MLP neurons of a small language model. Each row is named by its layer, matrix (up: input weights) and neuron, and shows model dimensions 314-441. Each number is 50 + 10 x the weight over its row's rms, rounded and kept within 0 to 99.
A block is one neuron, or neurons of one layer that tend to fire together. Before each block is what it responds to, as a language model described it from the Wikipedia text at the highest values.

Description: Word-opening subword fragments. Short first pieces of words split into several tokens, often containing o, such as ob(longs), ins(omnia), dis(ruption), and mid-name ro; also "do" and "with".
L4.up185:53 34 55 62 56 55 44 52 71 57 44 55 55 75 32 49 45 50 49 61 62 44 59 30 53 47 38 61 51 67 60 35 48 52 63 57 55 36 47 55 45 51 53 65 42 70 50 41 46 77 49 41 63 54 56 62 46 52 49 52 56 43 41 55 53 48 43 57 57 51 43 49 40 49 46 38 59 49 52 59 57 21 54 43 48 71 47 47 60 67 43 44 42 54 38 65 50 41 53 45 60 53 53 42 37 53 36 31 59 37 43 42 56 61 30 59 54 47 56 51 41 51 45 44 56 72 47 59
L4.up853:35 51 46 40 47 51 60 54 80 47 28 39 67 48 54 45 55 47 46 38 53 41 28 43 55 40 44 38 51 65 41 58 43 59 30 55 52 71 41 53 49 50 52 43 47 41 52 56 54 73 56 34 61 56 59 61 44 62 55 34 56 43 57 39 56 70 45 44 67 42 52 71 46 46 55 37 54 69 25 51 48 57 66 50 43 48 41 52 40 42 45 48 39 49 57 42 51 61 54 41 63 62 51 71 46 51 50 46 53 49 31 54 58 53 41 41 47 44 47 55 55 61 39 72 54 56 50 60
L4.up1144:44 61 56 39 40 53 42 60 71 55 56 40 52 48 73 53 48 40 63 39 48 40 52 43 56 51 35 55 61 56 55 61 39 62 52 55 57 46 46 52 45 46 48 66 44 50 68 49 49 32 45 40 61 52 50 41 49 59 62 36 59 50 44 42 44 56 62 44 58 47 61 53 45 61 69 33 68 68 42 64 42 38 51 47 59 58 57 31 50 49 37 42 52 48 70 57 43 41 43 49 51 65 48 52 50 49 36 46 60 51 43 63 52 52 37 40 57 51 60 32 35 60 49 57 50 45 44 51
L4.up1258:49 34 59 35 64 66 56 47 60 46 45 55 48 37 48 53 57 45 49 42 55 39 43 57 60 52 40 46 56 62 48 64 45 58 66 61 52 48 54 37 50 65 46 63 41 42 51 53 48 66 50 40 51 67 50 55 44 47 51 62 54 51 62 40 54 47 57 51 63 65 49 54 41 44 36 56 57 58 46 49 55 45 67 46 50 44 51 46 45 60 42 36 35 57 58 50 45 63 40 46 46 50 54 52 40 47 37 38 27 54 39 45 49 47 46 42 45 50 50 38 46 62 51 44 44 64 72 50

Description: Contraction suffixes and word-start fragments. Contraction endings right after an apostrophe (we'll, didn't, I'm), apostrophes in names like O'Neill, and split word-starts like Gr, br, dis.
L7.up529:53 66 57 34 55 44 39 49 63 32 53 43 69 60 67 61 50 45 22 44 43 46 61 42 48 53 43 38 50 55 50 46 44 52 57 46 73 51 42 49 56 53 61 35 41 53 43 49 47 58 51 56 41 36 63 40 35 55 49 44 50 48 48 73 51 52 54 62 61 56 46 45 52 47 57 22 38 52 47 52 49 64 28 66 48 55 38 54 54 29 56 60 36 69 46 61 58 50 49 65 48 52 51 54 46 61 57 55 49 44 37 61 59 68 49 55 59 44 64 42 62 48 53 46 69 54 49 56
L7.up692:51 66 59 54 46 44 53 47 55 43 64 34 63 39 69 58 44 43 32 50 47 30 51 24 54 79 35 52 55 62 45 40 55 67 43 59 68 51 34 65 57 48 51 39 46 48 67 63 44 48 35 33 46 70 61 51 46 66 59 41 35 54 35 63 54 47 50 42 59 49 56 30 48 56 72 38 59 64 44 53 44 47 47 50 49 70 71 32 54 44 53 67 55 54 37 72 51 56 43 50 58 60 54 42 51 47 50 44 57 48 35 47 77 78 36 58 58 39 77 34 48 52 42 60 49 43 54 59
L7.up1635:42 45 62 43 55 45 63 54 50 49 62 51 51 44 74 49 52 69 69 57 58 26 48 43 68 29 44 52 64 55 44 55 63 55 51 46 38 63 50 62 35 28 51 45 42 52 54 58 43 51 35 47 61 55 49 72 54 55 54 33 45 49 30 49 65 39 56 59 61 45 52 58 55 45 58 50 57 51 48 38 46 55 61 58 45 52 54 40 42 35 66 35 56 38 47 59 49 53 49 36 44 37 43 47 57 53 40 48 44 51 47 67 81 61 33 41 44 42 57 34 73 40 48 69 59 40 49 65
L7.up1757:47 60 57 39 58 48 43 42 53 46 45 43 49 42 58 47 54 47 30 66 33 43 57 47 74 40 55 53 61 37 55 54 49 51 46 46 56 54 39 46 44 57 76 33 41 56 37 57 41 39 56 38 66 41 47 45 61 55 50 55 21 50 40 57 46 52 28 62 38 56 51 57 44 53 50 52 52 64 47 64 33 38 41 48 44 75 32 41 56 51 54 45 55 58 41 63 51 59 53 49 49 49 49 60 42 38 50 40 43 51 37 50 57 71 41 40 66 47 53 49 46 45 42 72 53 32 38 55

Description: Digits inside numeric data. Digits and separators deep within numbers in coordinate strings (decimal degrees like 46.596'6'), plus pipes and periods after numbers in table rows and dates.
L7.up254:55 41 69 51 41 58 39 63 63 57 64 58 57 34 50 57 48 70 59 71 35 52 52 58 55 51 45 39 51 52 53 57 49 31 58 46 52 51 40 43 40 50 38 54 66 36 43 39 68 43 42 46 48 52 55 33 60 52 55 58 55 37 52 47 46 51 55 58 48 41 51 43 44 52 43 59 57 37 66 38 39 52 51 38 38 33 50 44 34 70 34 57 54 49 49 51 62 45 44 43 57 35 47 43 57 67 45 46 63 60 62 43 57 49 54 54 62 43 44 57 62 45 78 45 44 37 53 40
L7.up527:59 40 63 55 54 48 42 43 28 33 58 53 39 72 46 64 40 49 51 54 28 45 51 46 39 50 42 61 72 41 53 42 42 32 56 69 61 50 28 45 45 52 45 49 48 25 56 46 74 43 55 46 41 60 60 46 63 43 59 63 47 42 63 58 52 48 34 73 40 37 45 38 49 52 42 57 40 52 49 40 47 58 44 48 46 40 61 46 48 64 66 51 52 58 67 68 59 54 55 46 59 56 51 41 63 50 51 46 44 48 56 52 45 64 51 41 63 55 51 54 64 40 63 59 48 56 34 45
L7.up657:63 43 55 58 48 48 48 49 65 52 45 69 61 59 34 52 49 58 46 75 17 49 43 49 61 47 41 46 47 59 60 49 48 35 42 62 52 42 20 43 53 46 55 31 60 37 43 46 57 46 51 61 50 56 60 40 55 57 53 54 43 48 58 82 51 44 44 46 59 57 47 41 53 57 47 52 45 34 57 34 56 57 43 55 29 45 59 60 54 67 39 58 51 60 68 60 63 55 38 41 65 48 39 62 55 62 58 49 53 41 61 50 52 53 50 42 65 69 47 51 41 41 67 64 41 36 55 38
L7.up698:38 48 64 57 54 52 42 49 39 59 59 63 42 71 38 60 50 55 53 58 41 54 60 43 52 55 48 44 40 57 56 51 47 49 50 48 60 47 28 53 40 58 52 37 59 35 59 54 57 37 56 61 58 43 62 37 54 60 61 47 46 41 62 44 35 36 50 50 57 43 66 42 55 36 46 52 59 58 61 19 53 47 42 45 46 35 48 34 52 50 49 52 68 36 48 75 92 39 48 54 63 50 38 67 52 57 49 61 42 36 55 46 64 50 48 51 43 60 69 51 53 48 72 59 53 38 48 40

Description: Coordinate compass letters. Fires mainly on the hemisphere letter ending a geographic coordinate (W, N, E after °′″), e.g. 88°38′50″W; weaker on digits inside long ID strings.
L4.up861:48 56 51 47 55 60 53 29 66 43 51 41 61 67 51 56 57 65 44 55 45 39 52 59 43 47 36 47 53 44 56 47 41 50 45 59 57 39 50 39 58 45 68 70 64 55 49 42 48 55 47 65 56 61 56 29 51 37 51 72 64 45 72 50 37 35 59 72 51 57 49 29 34 42 32 53 33 47 55 47 48 56 52 39 51 51 54 37 47 44 36 66 57 48 59 56 53 74 36 62 63 44 43 41 45 59 67 52 60 58 61 65 43 56 52 58 44 40 55 46 35 52 73 54 51 64 55 40
L4.up916:51 50 63 54 48 50 48 44 47 72 59 63 59 60 51 56 47 57 53 63 37 42 61 43 31 69 34 48 51 55 61 57 35 51 43 52 47 23 46 28 50 50 46 50 56 38 49 50 65 48 53 57 42 58 71 43 47 43 44 58 66 57 51 44 36 49 53 55 40 55 36 32 41 33 46 49 72 45 50 31 57 59 56 46 59 46 50 45 51 60 42 61 37 49 68 55 52 52 32 49 62 49 54 50 50 48 51 62 42 47 50 52 49 63 46 48 55 57 60 59 48 39 54 51 42 47 49 42
L4.up1521:69 54 58 62 50 37 48 57 44 47 38 59 43 50 43 50 48 60 38 49 29 38 55 48 51 53 41 45 49 32 44 44 22 42 45 65 58 39 51 41 52 52 56 49 55 53 50 54 45 37 52 50 53 61 70 25 52 49 46 50 45 57 41 56 40 58 69 43 37 69 58 27 43 47 55 55 48 56 60 42 70 45 45 53 56 55 44 35 48 62 40 58 45 57 34 49 63 50 52 63 46 55 58 44 34 57 62 59 36 56 67 70 46 50 40 71 62 65 53 49 44 34 68 47 56 58 46 42
L4.up1647:69 40 75 46 42 33 50 54 57 46 43 50 46 47 51 55 63 53 51 51 39 24 60 53 46 54 42 40 56 72 47 54 23 47 40 46 61 53 50 39 57 42 50 53 54 40 49 45 47 54 63 54 50 69 61 37 67 50 57 36 43 60 64 66 56 50 42 60 58 67 60 47 32 61 37 63 46 55 38 41 41 48 57 55 54 55 48 48 47 62 60 47 52 51 55 44 56 61 45 52 58 46 39 41 55 66 74 54 52 34 53 43 53 55 44 59 51 54 56 44 59 55 48 54 39 53 58 51

Description: Coordinate compass letters. Compass letters N, S, E or W right after decimal degree values in geographic coordinates, such as 120.545278°W or 53.922°N; weaker on unit suffixes and table cells.
L3.up1559:65 44 52 49 56 47 57 53 48 59 46 60 51 49 60 46 50 66 68 49 41 50 60 36 45 70 40 51 46 55 61 68 37 39 22 63 53 43 52 57 55 29 61 55 62 34 54 53 61 46 49 44 46 76 69 44 66 39 59 53 49 61 52 35 40 57 58 51 63 58 36 28 37 56 45 60 45 56 35 37 51 52 52 57 51 62 48 55 53 64 44 57 40 51 52 50 48 50 42 58 67 53 51 48 43 52 76 60 51 33 49 51 42 63 55 49 61 50 60 49 41 56 63 50 39 51 54 38